MLP neurons of a small language model. Each row is named by its layer, matrix (up: input weights) and neuron, and shows model dimensions 32-159. Each number is 50 + 12 x the weight over its row's rms, rounded and kept within 0 to 99.
After each neuron's rows, "fires in" lists the words (lower case) most often at its 100 highest values on Wikipedia text that the model never trained on.

L3.up854:49 54 38 43 60 56 63 59 77 49 34 40 61 38 50 44 66 49 44 56 51 51 66 41 51 43 48 41 39 15 54 14 38 67 55 36 43 48 67 43 52 55 50 42 55 30 34 45 49 56 59 35 43 37 47 71 46 47 41 47 49 46 22 45 49 41 58 65 49 39 46 30 46 58 77 60 58 68 35 69 48 43 31 64 68 42 49 55 48 40 49 47 64 27 33 49 46 48 38 30 52 52 40 42 54 42 65 47 54 44 48 67 57 53 48 40 51 56 51 54 57 34 54 51 59 50 29 44
fires in: "to", "could", "how", "development", "would", "did"

L3.up892:49 33 56 50 72 28 59 54 49 42 53 46 29 47 40 53 49 44 79 49 52 72 41 30 61 74 36 35 42 59 50 61 62 52 66 42 63 62 41 45 32 48 41 59 58 61 40 55 46 67 44 42 40 56 46 61 40 54 67 45 83 55 69 41 42 35 41 34 53 59 40 58 46 39 53 64 61 59 49 48 58 31 42 29 56 47 58 46 47 52 36 32 36 60 82 44 48 42 55 64 38 40 56 46 46 64 66 54 47 50 55 54 44 49 53 52 38 38 53 27 49 47 71 39 80 41 39 48
fires in: "which", "who", "that"

L3.up1290:45 51 44 65 66 50 52 24 49 60 43 64 47 48 71 48 63 57 65 74 65 56 41 44 51 58 48 72 44 43 68 33 22 51 46 57 31 33 33 63 20 40 53 46 47 40 54 53 35 64 51 61 65 74 48 45 34 56 44 47 12 49 65 61 49 44 55 51 32 67 45 39 38 61 46 39 50 58 68 60 36 54 33 48 66 43 53 85 50 58 43 49 60 56 70 59 45 43 44 49 48 68 45 42 59 51 57 39 32 42 64 41 70 58 20 57 35 39 37 44 52 51 43 65 30 60 32 51
fires in: "his", "less", "contributed"

L8.up1903:46 66 40 49 26 40 71 52 83 25 47 38 43 61 53 22 60 70 47 19 46 45 36 20 64 38 36 56 48 59 59 28 55 27 54 60 45 55 64 43 44 61 45 45 48 36 42 11 45 57 56 40 56 47 45 52 61 45 42 79 56 41 39 41 41 61 41 59 59 43 73 48 55 61 33 63 48 52 54 47 58 71 55 44 67 22 48 51 53 61 30 43 43 58 45 43 72 51 40 65 42 36 46 61 25 60 53 61 68 44 62 35 67 61 55 53 47 50 51 47 64 67 68 55 46 48 29 32
fires in: "has", "have"

L3.up1825:59 65 49 42 67 25 44 61 57 41 46 34 44 76 43 33 42 77 35 31 51 58 41 54 49 23 60 38 42 54 42 72 47 75 84 35 55 24 61 46 56 53 48 31 52 70 64 44 67 57 49 58 57 55 35 57 61 61 38 92 48 63 26 39 38 69 39 50 56 46 39 69 55 57 68 43 70 36 49 57 63 43 38 38 58 57 42 53 44 47 51 67 51 48 82 31 52 56 34 57 59 53 58 30 54 41 65 40 47 33 36 61 38 27 51 36 60 58 52 40 49 49 38 39 44 59 45 54
fires in: "more", "later", "following", "succeeded", "were", "species"

L8.up1832:47 56 63 67 66 44 44 36 54 29 49 43 39 51 33 45 54 54 65 70 46 69 60 56 55 55 54 46 69 54 46 53 49 68 60 45 65 26 58 57 38 25 61 68 35 55 49 68 54 30 41 41 35 43 54 53 63 40 37 56 51 34 24 58 76 47 46 52 77 36 49 49 48 38 68 64 30 44 58 47 68 45 46 54 23 74 49 65 43 56 46 46 56 53 60 54 41 50 42 50 43 53 46 59 64 71 45 60 35 50 31 49 74 57 44 28 68 58 49 26 47 57 61 35 50 44 42 31
fires in: "in", "a", "and", "s", "early"

L5.up36:50 35 74 60 42 51 60 39 32 44 71 42 26 76 27 26 33 30 60 60 36 57 55 39 54 40 52 24 57 50 39 51 46 34 57 62 62 60 68 70 45 66 33 66 57 53 39 42 60 39 55 62 42 24 46 60 57 53 48 50 48 57 34 55 41 51 46 55 58 35 68 59 60 38 67 52 50 46 69 27 50 62 43 69 46 55 42 57 43 59 31 31 36 58 36 46 58 57 45 63 39 15 64 44 50 49 69 44 45 59 47 61 41 51 52 41 31 59 56 71 28 55 61 76 49 60 54 63
fires in: "just", "not", "that", "was", "did", "of"

L3.up1297:65 45 50 24 71 41 64 41 56 41 43 48 54 60 48 68 45 49 39 53 61 51 60 53 53 52 51 68 62 68 59 63 47 54 62 44 48 63 50 51 58 63 56 45 46 36 53 52 60 53 32 57 35 63 65 39 57 21 62 65 38 69 80 45 54 55 60 37 28 43 44 69 65 55 58 42 54 55 81 72 51 36 51 33 64 50 44 25 37 47 58 53 43 40 67 49 71 45 52 49 21 52 61 43 45 62 34 46 40 39 41 39 69 55 61 59 44 29 66 59 43 59 44 50 48 54 44 63
fires in: "which", "who", "there", "we", "memorial", "where"

L8.up1373:39 56 57 22 29 29 52 69 67 54 57 53 70 67 39 67 63 48 36 42 50 38 40 45 59 71 43 53 61 50 54 56 52 45 65 56 71 52 74 37 47 38 40 42 47 35 47 54 54 63 22 68 49 66 76 42 59 38 36 50 49 37 48 47 47 28 49 50 55 32 42 39 58 18 66 44 41 45 61 34 74 51 47 68 54 39 22 52 54 48 40 57 62 52 40 39 47 46 66 45 45 43 52 37 35 52 25 61 22 36 34 79 45 62 60 35 54 58 49 29 58 40 55 34 54 63 35 54
fires in: "on", "once"

L5.up866:37 38 47 53 57 40 66 39 39 52 51 62 40 58 65 51 53 53 35 61 47 71 33 54 55 61 57 50 39 51 43 63 71 41 58 48 44 49 41 58 39 62 38 45 41 21 62 61 35 66 43 50 60 44 53 47 57 26 45 73 80 40 49 67 73 37 50 49 47 45 60 38 60 62 55 45 42 55 50 43 60 66 51 51 39 39 79 62 34 35 50 36 25 59 51 63 60 64 47 47 53 66 59 30 40 26 59 46 62 63 43 48 40 79 53 42 50 61 58 44 50 57 53 43 51 58 61 35
fires in: "have", "make", "has", "available", "makes", "made"

L8.up984:64 40 47 48 54 57 53 62 48 44 46 51 28 67 13 55 48 56 33 55 60 57 38 52 38 56 67 56 30 61 44 53 49 75 29 31 66 49 54 59 55 62 44 66 58 66 46 56 32 62 39 40 34 68 53 50 54 59 47 39 57 49 36 38 58 61 42 45 82 41 46 43 51 50 38 41 44 58 47 40 59 63 43 51 41 49 33 36 59 43 47 60 39 62 38 38 70 58 48 26 34 57 44 59 53 62 54 39 56 43 37 50 59 65 35 65 50 45 44 32 63 49 46 26 41 32 34 30
fires in: "the", "s", "a"

L8.up309:32 33 46 29 60 59 42 39 86 22 38 46 54 55 58 47 46 57 40 52 41 38 45 52 61 57 43 63 47 86 44 31 59 58 50 75 43 68 41 39 48 36 45 55 47 46 28 59 67 45 39 42 72 57 46 47 44 54 52 45 42 44 33 49 47 73 33 47 34 58 45 48 46 43 66 68 51 64 78 59 51 55 49 27 43 65 66 64 49 48 45 61 42 43 35 36 48 37 44 62 60 43 47 64 47 52 47 54 52 55 46 47 44 43 40 45 48 15 40 66 51 54 43 46 22 48 65 50
fires in: "the", "took", "their", "whose", "tour", "his"

L3.up1726:32 45 41 82 45 44 48 48 34 46 60 57 44 45 45 55 80 59 62 29 62 41 58 65 58 30 40 48 78 35 54 41 53 59 23 61 48 61 72 71 27 70 56 54 48 29 59 51 60 45 53 77 34 35 63 42 32 42 56 37 65 51 34 43 43 27 32 66 38 57 36 49 41 58 67 54 48 61 50 41 41 51 46 36 51 37 61 43 48 62 52 47 35 62 58 59 61 64 39 39 53 54 56 32 44 59 44 38 28 55 57 61 42 17 52 73 41 57 66 64 46 66 61 51 45 39 58 07
fires in: "was", "zach", "catherine"

L3.up1652:39 45 46 55 30 67 62 51 43 60 44 66 65 61 37 35 50 44 48 66 52 20 47 38 67 52 48 21 46 56 57 63 40 22 52 31 38 44 63 77 58 38 48 29 52 47 44 51 72 44 64 68 21 48 45 49 64 54 56 42 50 70 32 58 56 46 34 39 46 53 59 48 31 66 40 56 57 55 51 63 51 56 68 51 47 43 37 64 24 61 56 65 46 51 61 55 47 57 60 54 63 35 38 47 46 80 37 62 67 73 67 41 62 64 51 47 55 32 62 46 50 39 38 42 62 41 44 59
fires in: "during", "to", "from", "following", "on", "by"

L3.up947:43 66 47 44 68 63 30 50 70 37 38 52 70 73 37 42 48 49 75 53 16 50 67 66 55 46 52 66 44 42 52 82 72 30 59 60 47 56 45 35 40 43 39 48 66 51 45 56 52 34 49 37 46 45 84 45 61 32 62 58 40 50 41 51 50 54 41 36 42 40 52 44 69 42 34 55 56 67 55 54 38 74 51 67 39 39 44 59 52 58 43 50 43 50 56 59 55 40 35 53 35 53 54 62 39 60 45 46 58 81 48 60 22 28 76 66 51 66 34 61 54 39 42 36 48 25 40 53
fires in: "were", "are", "was", "of", "shown"

L3.up1163:61 60 54 46 53 57 59 52 59 49 69 59 48 68 44 40 42 67 52 57 36 33 63 38 40 73 85 44 46 44 53 44 43 53 46 50 43 67 67 61 53 46 74 35 57 47 49 44 37 41 50 66 34 49 44 39 50 40 23 65 85 58 43 36 59 32 64 40 47 54 49 52 49 37 71 50 58 55 36 33 61 50 42 60 54 41 32 53 40 68 54 54 57 63 44 48 66 53 84 47 54 52 51 52 37 66 46 52 37 40 73 58 47 80 41 60 63 32 66 33 62 51 45 58 45 55 31 56
fires in: "in", "on", "when", "which", "where", "after"

L8.up161:56 59 32 29 72 61 62 49 39 42 49 48 59 52 46 54 58 19 57 53 63 46 60 46 52 58 54 55 70 47 49 52 23 29 48 44 51 39 44 62 38 48 62 45 51 31 58 52 37 43 67 61 61 47 62 43 23 44 43 50 41 63 49 55 79 38 40 51 58 60 45 69 42 60 31 58 66 39 45 41 50 39 74 51 50 23 23 32 63 61 43 63 54 66 42 35 67 53 55 62 36 61 49 43 64 63 35 32 36 47 64 49 35 52 51 51 33 49 45 45 54 54 55 68 46 59 54 84
fires in: "on", "by", "at", "with", "of", "in"

L3.up682:46 21 45 57 52 53 41 49 33 62 71 38 46 53 49 47 37 58 33 55 38 31 36 65 58 38 60 38 41 44 58 30 67 48 63 45 25 75 42 75 48 65 63 46 47 51 45 49 42 76 43 56 68 54 60 29 60 48 44 59 43 61 50 27 83 40 63 41 60 58 52 51 59 44 58 62 39 48 36 54 54 49 52 38 58 69 61 49 32 71 36 61 51 31 37 49 64 56 43 50 39 41 51 49 45 53 44 69 23 41 56 45 46 57 55 49 31 51 45 52 56 52 69 57 54 49 67 47
fires in: "he"

L8.up444:59 39 67 52 53 44 54 50 40 59 42 44 22 69 57 28 65 78 49 50 59 54 64 51 49 63 42 30 27 41 59 39 44 37 58 39 39 63 37 71 49 54 61 31 70 38 46 45 43 37 62 54 42 56 60 44 53 48 43 55 50 55 35 26 66 54 23 38 49 64 64 51 41 55 49 79 61 51 74 56 61 43 52 41 62 34 47 51 69 57 58 51 31 40 50 62 64 52 51 60 44 56 61 61 51 36 49 56 44 66 64 26 44 42 36 46 42 48 49 62 62 60 34 49 42 43 49 47
fires in: "but", "was", "which", "also", "were", "and"

L5.up824:45 45 49 32 72 25 63 46 41 47 32 62 47 35 48 57 60 49 53 51 38 48 50 65 60 65 56 50 58 48 57 25 62 45 65 37 51 33 41 53 54 41 50 45 41 66 69 51 52 38 52 41 40 57 35 44 60 77 49 36 49 58 30 45 49 57 63 44 67 47 50 37 40 67 40 64 46 60 48 57 48 43 51 47 39 36 60 65 56 43 74 53 41 60 53 53 52 49 55 39 66 52 60 56 45 59 63 63 37 41 41 49 58 62 41 23 53 44 38 60 69 47 63 72 34 21 70 53
fires in: "the", "born", "it", "considered", "their", "very"

L8.up1640:59 63 35 56 43 52 50 48 69 46 43 24 65 38 65 40 57 49 46 50 55 54 56 71 53 46 62 34 45 51 50 27 58 49 43 50 64 32 34 44 36 56 56 41 39 49 34 21 55 56 44 40 54 33 70 55 33 70 78 69 58 71 50 47 65 38 56 35 38 57 73 59 57 50 52 28 39 52 39 23 45 45 47 45 60 50 57 38 49 43 62 45 64 56 55 63 72 52 50 43 65 59 52 58 53 71 73 53 28 32 43 55 41 50 69 58 50 61 56 31 37 48 55 26 36 49 39 40
fires in: "was", "is", "a", "it"

L8.up409:68 75 44 47 38 48 32 65 46 52 32 42 43 42 44 36 49 60 43 54 65 42 38 42 56 53 50 53 57 35 54 51 49 54 35 41 55 44 30 57 51 31 43 33 52 51 30 54 46 40 49 69 39 56 55 49 45 86 62 57 59 32 38 55 39 64 37 61 39 41 60 67 49 39 73 42 56 40 44 54 44 43 58 52 27 27 39 33 45 59 66 61 61 52 46 50 72 53 45 51 47 52 68 46 55 56 59 62 45 41 46 45 47 70 33 49 48 46 49 54 42 52 36 43 37 21 43 54
fires in: "it"